Part of a small language model's weights.
Size: 16 layers, width 384, MLP 1024 SwiGLU, 25M parameters.
Architecture: RMSNorm before each block, no biases in attention or MLP, untied embeddings, normalized queries and keys.
Training: a variant of Adam for these matrices, 10993 steps.
MLP neurons of a small language model. Each row is named by its layer, matrix (gate and up: input weights) and neuron, and shows model dimensions 160-223. Each number is 50 + 12 x the weight over its row's rms, rounded and kept within 0 to 99. A neuron's up and down rows have the sign that makes its largest values positive.
After each neuron's rows, "fires after" lists the tokens most often just before its 100 highest values on Wikipedia text that the model never trained on.

L8.gate963:31 45 44 49 50 52 44 60 46 41 35 29 62 53 55 43 43 62 61 41 41 70 41 46 62 45 50 54 76 62 42 29 62 47 65 69 52 46 39 52 40 73 43 51 68 30 56 47 47 46 55 57 54 52 34 54 64 39 54 50 42 52 63 40
L8.up963:58 35 59 46 51 62 53 80 67 43 50 69 47 35 65 57 28 40 44 69 51 39 66 40 42 38 70 48 62 46 27 36 45 68 54 31 80 72 30 45 40 40 40 38 57 31 42 34 52 42 63 60 44 58 51 72 50 48 51 43 74 55 67 31
fires after: " m", " M", " the", " tw", " V"

L2.gate742:39 60 43 53 45 70 59 54 61 52 33 43 55 73 53 54 61 50 73 41 41 46 32 76 48 40 42 43 53 42 66 41 41 16 60 40 38 76 37 38 40 45 57 40 63 21 50 41 62 38 61 68 70 39 47 59 30 47 43 63 46 52 75 66
L2.up742:36 49 51 28 32 55 46 35 40 40 55 47 60 53 39 61 66 38 60 32 38 53 41 32 52 65 43 56 35 48 43 58 37 42 40 59 76 65 37 52 20 52 70 66 48 43 52 48 69 62 47 39 44 56 50 56 59 42 58 37 38 41 49 57
fires after: " s", " H", " wh", " S", "as"

L9.gate378:53 42 46 48 62 78 67 45 53 54 19 43 34 66 55 47 34 42 58 46 49 56 52 57 66 46 51 47 38 48 52 65 45 61 50 45 74 43 43 63 50 42 32 51 72 51 40 49 66 55 47 33 59 37 66 70 32 66 45 61 80 51 74 60
L9.up378:47 49 47 52 49 42 57 62 72 56 50 59 59 38 68 47 60 21 70 34 52 48 27 53 49 57 44 56 57 60 59 56 73 53 29 68 47 33 49 42 35 28 27 55 70 39 53 67 48 49 30 49 48 50 45 49 49 53 49 65 53 64 57 34
fires after: "20", "19"

L8.gate726:66 34 46 34 38 38 56 71 61 70 71 32 41 59 84 60 53 66 55 52 52 62 55 41 50 38 57 72 57 41 56 38 47 58 37 63 48 68 29 38 55 20 57 65 46 58 47 57 53 38 36 60 42 57 39 63 75 43 40 55 73 54 48 30
L8.up726:66 53 32 34 47 40 55 77 54 42 54 33 44 41 59 59 67 64 43 57 45 71 55 36 36 57 39 57 46 47 26 61 35 60 53 62 64 62 55 53 65 33 65 64 51 50 65 42 62 46 38 62 54 52 53 45 74 51 57 71 74 51 50 57
fires after: " ", " |", "0", ")"

L2.gate64:54 30 46 39 51 70 55 57 44 65 36 59 48 42 54 46 50 33 84 48 33 34 56 80 49 60 47 48 70 51 57 53 44 38 41 63 49 27 82 56 62 67 50 20 43 63 50 32 51 31 44 57 46 55 39 69 70 61 39 47 44 59 39 31
L2.up64:68 59 48 21 30 62 64 57 54 59 55 64 39 48 39 79 53 30 49 67 49 55 43 50 36 44 43 61 50 54 31 52 63 58 22 44 52 57 53 58 52 43 39 43 68 71 38 45 39 31 60 56 63 40 69 30 57 31 73 53 59 31 49 39
fires after: "A", "a", "S", "i", "ats", "as"

L12.gate74:43 56 45 39 43 52 62 60 26 32 46 38 39 71 62 58 45 37 48 38 46 64 47 59 52 51 50 55 62 62 62 49 71 57 53 43 36 48 61 62 50 51 70 45 54 43 46 60 50 45 45 47 49 47 48 43 26 43 35 52 44 38 62 76
L12.up74:54 68 52 37 51 57 66 50 55 36 51 41 43 41 54 43 55 47 52 46 51 32 51 41 46 38 58 64 55 38 53 72 70 20 16 19 59 49 48 55 58 33 60 73 40 38 46 40 68 33 64 53 64 45 68 46 48 30 69 46 33 50 69 66
fires after: " H", " h", " c", " s", " w", " g"

L9.gate693:63 54 51 37 42 53 62 64 53 68 45 81 33 39 70 56 20 50 57 43 34 48 61 56 59 52 70 69 35 32 55 55 53 67 51 64 61 46 64 44 26 45 40 41 53 66 50 42 52 65 49 59 47 70 60 48 53 38 49 39 48 57 66 34
L9.up693:43 65 67 49 83 49 69 53 43 44 60 55 67 50 49 46 56 46 64 39 58 46 49 49 31 62 41 40 59 65 54 67 64 40 39 57 63 28 46 29 43 54 40 69 35 34 44 59 57 47 57 52 62 54 52 53 66 50 44 45 62 59 39 43
fires after: "20", "19", "18", "ard", "al"

L4.gate488:50 52 25 78 69 45 51 27 25 58 37 37 47 48 46 48 38 47 66 41 61 51 30 56 52 39 35 64 63 57 56 49 54 44 38 50 59 25 44 66 56 51 69 52 67 45 51 39 58 35 59 58 62 60 52 42 34 56 56 55 46 34 37 49
L4.up488:55 65 35 27 73 51 85 65 17 33 34 29 68 52 45 50 39 61 64 44 37 59 38 38 34 49 53 37 36 61 71 60 50 61 45 60 55 35 61 59 43 36 69 43 54 47 33 44 57 46 46 38 67 70 36 49 38 48 35 40 53 41 65 49
fires after: " C", "c", " c", "ic", "ac", "as"

L2.gate905:69 61 51 57 36 58 58 66 31 32 78 55 66 43 53 56 54 29 57 41 25 49 65 75 78 48 71 48 56 33 60 64 44 46 49 53 57 52 48 57 55 50 57 34 65 63 38 42 37 37 69 57 47 63 44 76 49 45 62 31 38 47 43 62
L2.up905:58 48 27 75 50 57 52 50 54 55 72 42 58 59 46 61 44 54 72 70 53 56 66 06 49 53 45 54 59 52 73 52 50 64 60 46 52 52 55 20 43 29 39 47 56 44 47 55 45 56 48 58 34 41 56 52 58 45 37 38 42 54 55 60
fires after: "m", "E", "al", "ar", "chitect", " ar"

L2.gate226:39 25 32 50 47 39 56 80 55 77 21 43 43 61 50 50 43 35 67 47 55 56 56 75 58 41 47 64 70 55 44 45 63 34 45 57 50 57 43 64 51 51 53 49 54 50 37 37 39 52 29 58 39 31 46 57 68 30 46 54 44 54 22 42
L2.up226:49 54 38 51 56 70 60 53 53 46 68 60 41 47 48 51 50 42 34 59 69 56 24 52 75 48 54 52 36 64 63 57 49 59 55 42 64 43 74 54 66 46 35 51 54 58 67 41 66 50 58 51 51 27 42 53 54 33 31 26 29 41 53 51
fires after: "A", "a", "10", "11", "ru", " A"

L11.gate517:46 38 69 62 60 47 40 48 39 46 47 29 61 42 56 37 43 64 86 51 56 31 40 48 55 49 27 59 64 43 40 42 58 46 50 54 65 33 60 42 54 63 56 69 64 63 35 74 40 30 29 33 60 51 18 45 36 60 47 42 39 50 46 61
L11.up517:49 52 52 49 60 65 63 49 77 52 51 47 49 50 69 54 48 44 55 60 47 54 54 50 30 62 45 43 50 41 56 38 44 48 26 20 62 53 35 59 40 51 45 59 47 55 55 54 50 51 52 26 64 67 31 58 55 50 70 49 49 53 49 56
fires after: " m", " M", " V", " v", " J", " K"

L9.gate90:43 59 49 39 47 61 67 59 59 65 58 45 68 39 61 52 31 60 71 41 79 48 45 41 62 50 48 73 45 70 54 53 72 61 26 46 51 37 58 62 32 56 53 19 69 27 42 51 63 26 56 56 59 66 39 55 53 54 40 63 54 46 76 43
L9.up90:46 51 23 35 55 60 62 35 54 52 60 29 52 58 70 58 55 61 69 31 50 45 60 64 74 44 54 52 71 44 43 48 74 66 47 50 39 42 27 33 20 22 54 76 66 54 58 47 36 42 36 45 43 61 59 43 73 45 47 38 65 64 59 39
fires after: "19", "20", "18", "′"

L11.gate978:54 32 62 24 53 59 40 61 57 48 35 36 40 45 41 61 41 60 39 39 46 57 26 59 57 58 42 38 62 64 79 35 44 55 67 47 62 40 58 65 44 27 35 42 75 51 65 51 68 52 50 41 69 48 50 66 69 50 54 40 63 42 45 58
L11.up978:60 33 62 53 40 50 52 44 39 54 59 54 57 58 32 39 63 48 46 49 54 57 50 41 27 51 55 44 64 56 36 51 44 35 47 67 41 37 31 30 70 33 38 36 46 50 59 42 51 56 09 58 77 57 53 51 50 79 46 41 43 56 61 29
fires after: "19", "20", "18", "17"

L5.gate691:37 45 42 61 61 53 41 27 55 54 62 28 22 54 49 58 51 74 36 65 58 56 44 65 65 61 28 40 68 46 22 65 40 50 40 47 64 63 49 39 41 38 61 58 67 51 54 59 60 39 55 48 44 41 34 57 33 41 41 16 62 25 42 41
L5.up691:50 48 85 53 38 39 31 19 47 36 53 53 49 65 55 68 51 46 44 46 35 47 53 50 56 51 70 59 41 42 50 49 64 61 39 67 52 43 23 43 49 66 49 46 41 39 30 46 39 63 44 45 79 63 45 46 58 50 34 65 47 52 60 60
fires after: " T", " t", " U", " (", " "

L12.gate624:45 63 39 32 34 36 35 52 45 39 54 44 62 61 52 49 22 50 40 35 79 61 45 48 61 43 34 65 35 51 45 42 56 37 43 69 24 57 42 33 33 40 62 64 74 39 27 47 60 45 43 53 54 47 32 42 31 45 79 46 51 37 78 38
L12.up624:57 61 60 42 57 68 51 42 64 40 66 32 55 62 47 66 64 42 59 46 35 51 61 39 23 42 48 51 31 44 64 42 41 38 31 48 45 61 60 48 61 34 50 62 54 45 50 38 56 41 37 60 38 57 28 25 60 46 48 45 57 47 61 65
fires after: " t", " h", " w", " T", " g", " s"

L2.gate264:43 45 55 46 53 51 62 52 27 41 72 44 65 46 52 60 45 52 56 40 57 62 41 53 69 51 67 58 50 69 44 17 42 47 37 48 49 55 47 70 48 38 54 62 45 51 33 68 52 52 38 60 50 55 27 65 49 40 47 34 55 27 34 49
L2.up264:38 49 62 46 50 49 63 61 42 38 53 29 60 50 47 70 42 49 67 39 46 66 38 61 47 52 37 36 41 53 53 56 61 50 37 66 40 60 64 43 46 28 67 44 57 48 41 61 40 64 43 49 54 54 55 55 38 44 29 58 38 34 38 48
fires after: " G", " C", "c", "art", "st", "r"

L4.gate443:57 39 41 60 44 31 35 64 32 55 60 71 61 54 68 50 51 36 55 51 54 58 70 40 67 35 64 65 51 53 54 30 75 58 61 43 52 65 46 54 65 35 36 46 49 63 23 70 30 65 46 64 36 71 49 64 54 62 58 58 71 61 52 51
L4.up443:51 55 46 39 40 26 61 70 19 32 57 59 34 39 65 48 36 29 46 54 40 48 59 30 40 63 40 53 48 27 59 47 41 72 60 77 41 53 40 41 69 46 39 37 42 48 52 59 38 31 39 41 57 43 45 50 57 55 42 44 36 33 32 76
fires after: " ", "a", "e"

L2.gate970:36 50 35 59 26 38 32 55 59 56 31 45 52 39 50 35 47 55 35 57 54 62 49 48 40 47 67 74 51 67 35 61 50 71 53 78 40 45 42 57 54 51 65 54 57 47 34 81 36 37 51 56 53 55 42 57 75 42 65 51 69 51 52 41
L2.up970:55 55 57 49 61 49 63 79 53 54 50 48 49 53 39 53 32 59 32 53 27 33 50 49 68 44 49 53 53 56 72 59 58 30 63 51 79 62 42 62 40 61 54 53 67 45 42 50 57 49 34 41 55 48 27 37 28 48 52 37 60 39 66 38
fires after: " K", " k", " the", " f", " V", "i"

L2.gate437:42 44 50 43 27 42 73 68 51 43 71 16 64 58 46 50 49 65 45 49 61 31 22 70 54 60 36 64 47 48 59 43 68 53 48 73 42 37 65 67 49 41 59 38 59 35 51 60 30 47 46 53 76 37 44 51 58 54 55 54 32 28 34 59
L2.up437:79 26 40 51 61 71 42 56 44 57 33 54 61 53 59 52 59 41 71 32 41 67 42 47 38 45 51 46 47 49 52 49 65 44 33 31 49 51 79 58 34 61 60 75 46 54 57 57 60 48 76 69 60 43 48 63 60 54 95 49 61 61 50 57
fires after: " c", " h", " K", " C", " l"

L5.gate221:45 50 59 57 51 47 56 44 42 60 47 23 51 59 71 41 56 53 48 56 57 60 54 60 54 59 31 62 82 65 34 33 59 23 51 72 49 59 59 59 40 67 57 51 63 61 38 59 27 54 34 32 55 42 41 68 44 46 42 68 53 45 36 65
L5.up221:62 53 44 52 29 38 33 59 64 45 59 61 34 42 53 77 32 41 32 57 61 38 64 53 55 45 75 62 19 27 38 61 55 58 32 57 50 44 23 78 59 59 19 53 30 59 40 51 39 51 45 48 60 60 48 60 49 53 45 34 38 48 42 54
fires after: " ", " At", " K", " (", " U", " V"

L4.gate429:54 54 69 56 47 59 39 62 51 70 75 68 33 45 30 62 37 53 55 49 39 65 26 72 62 34 44 48 61 46 47 53 34 52 36 49 42 37 67 38 37 58 64 47 61 72 44 48 52 43 51 80 38 32 29 62 44 38 51 45 52 59 62 55
L4.up429:49 48 56 47 57 49 70 45 42 41 61 37 62 59 43 50 86 45 63 27 50 50 55 53 47 60 32 46 64 36 54 39 77 46 52 42 29 40 31 50 53 77 78 50 40 35 55 52 53 42 59 65 55 54 59 36 45 41 46 47 37 49 59 59
fires after: "u", "S", "s", "au", " se", "e"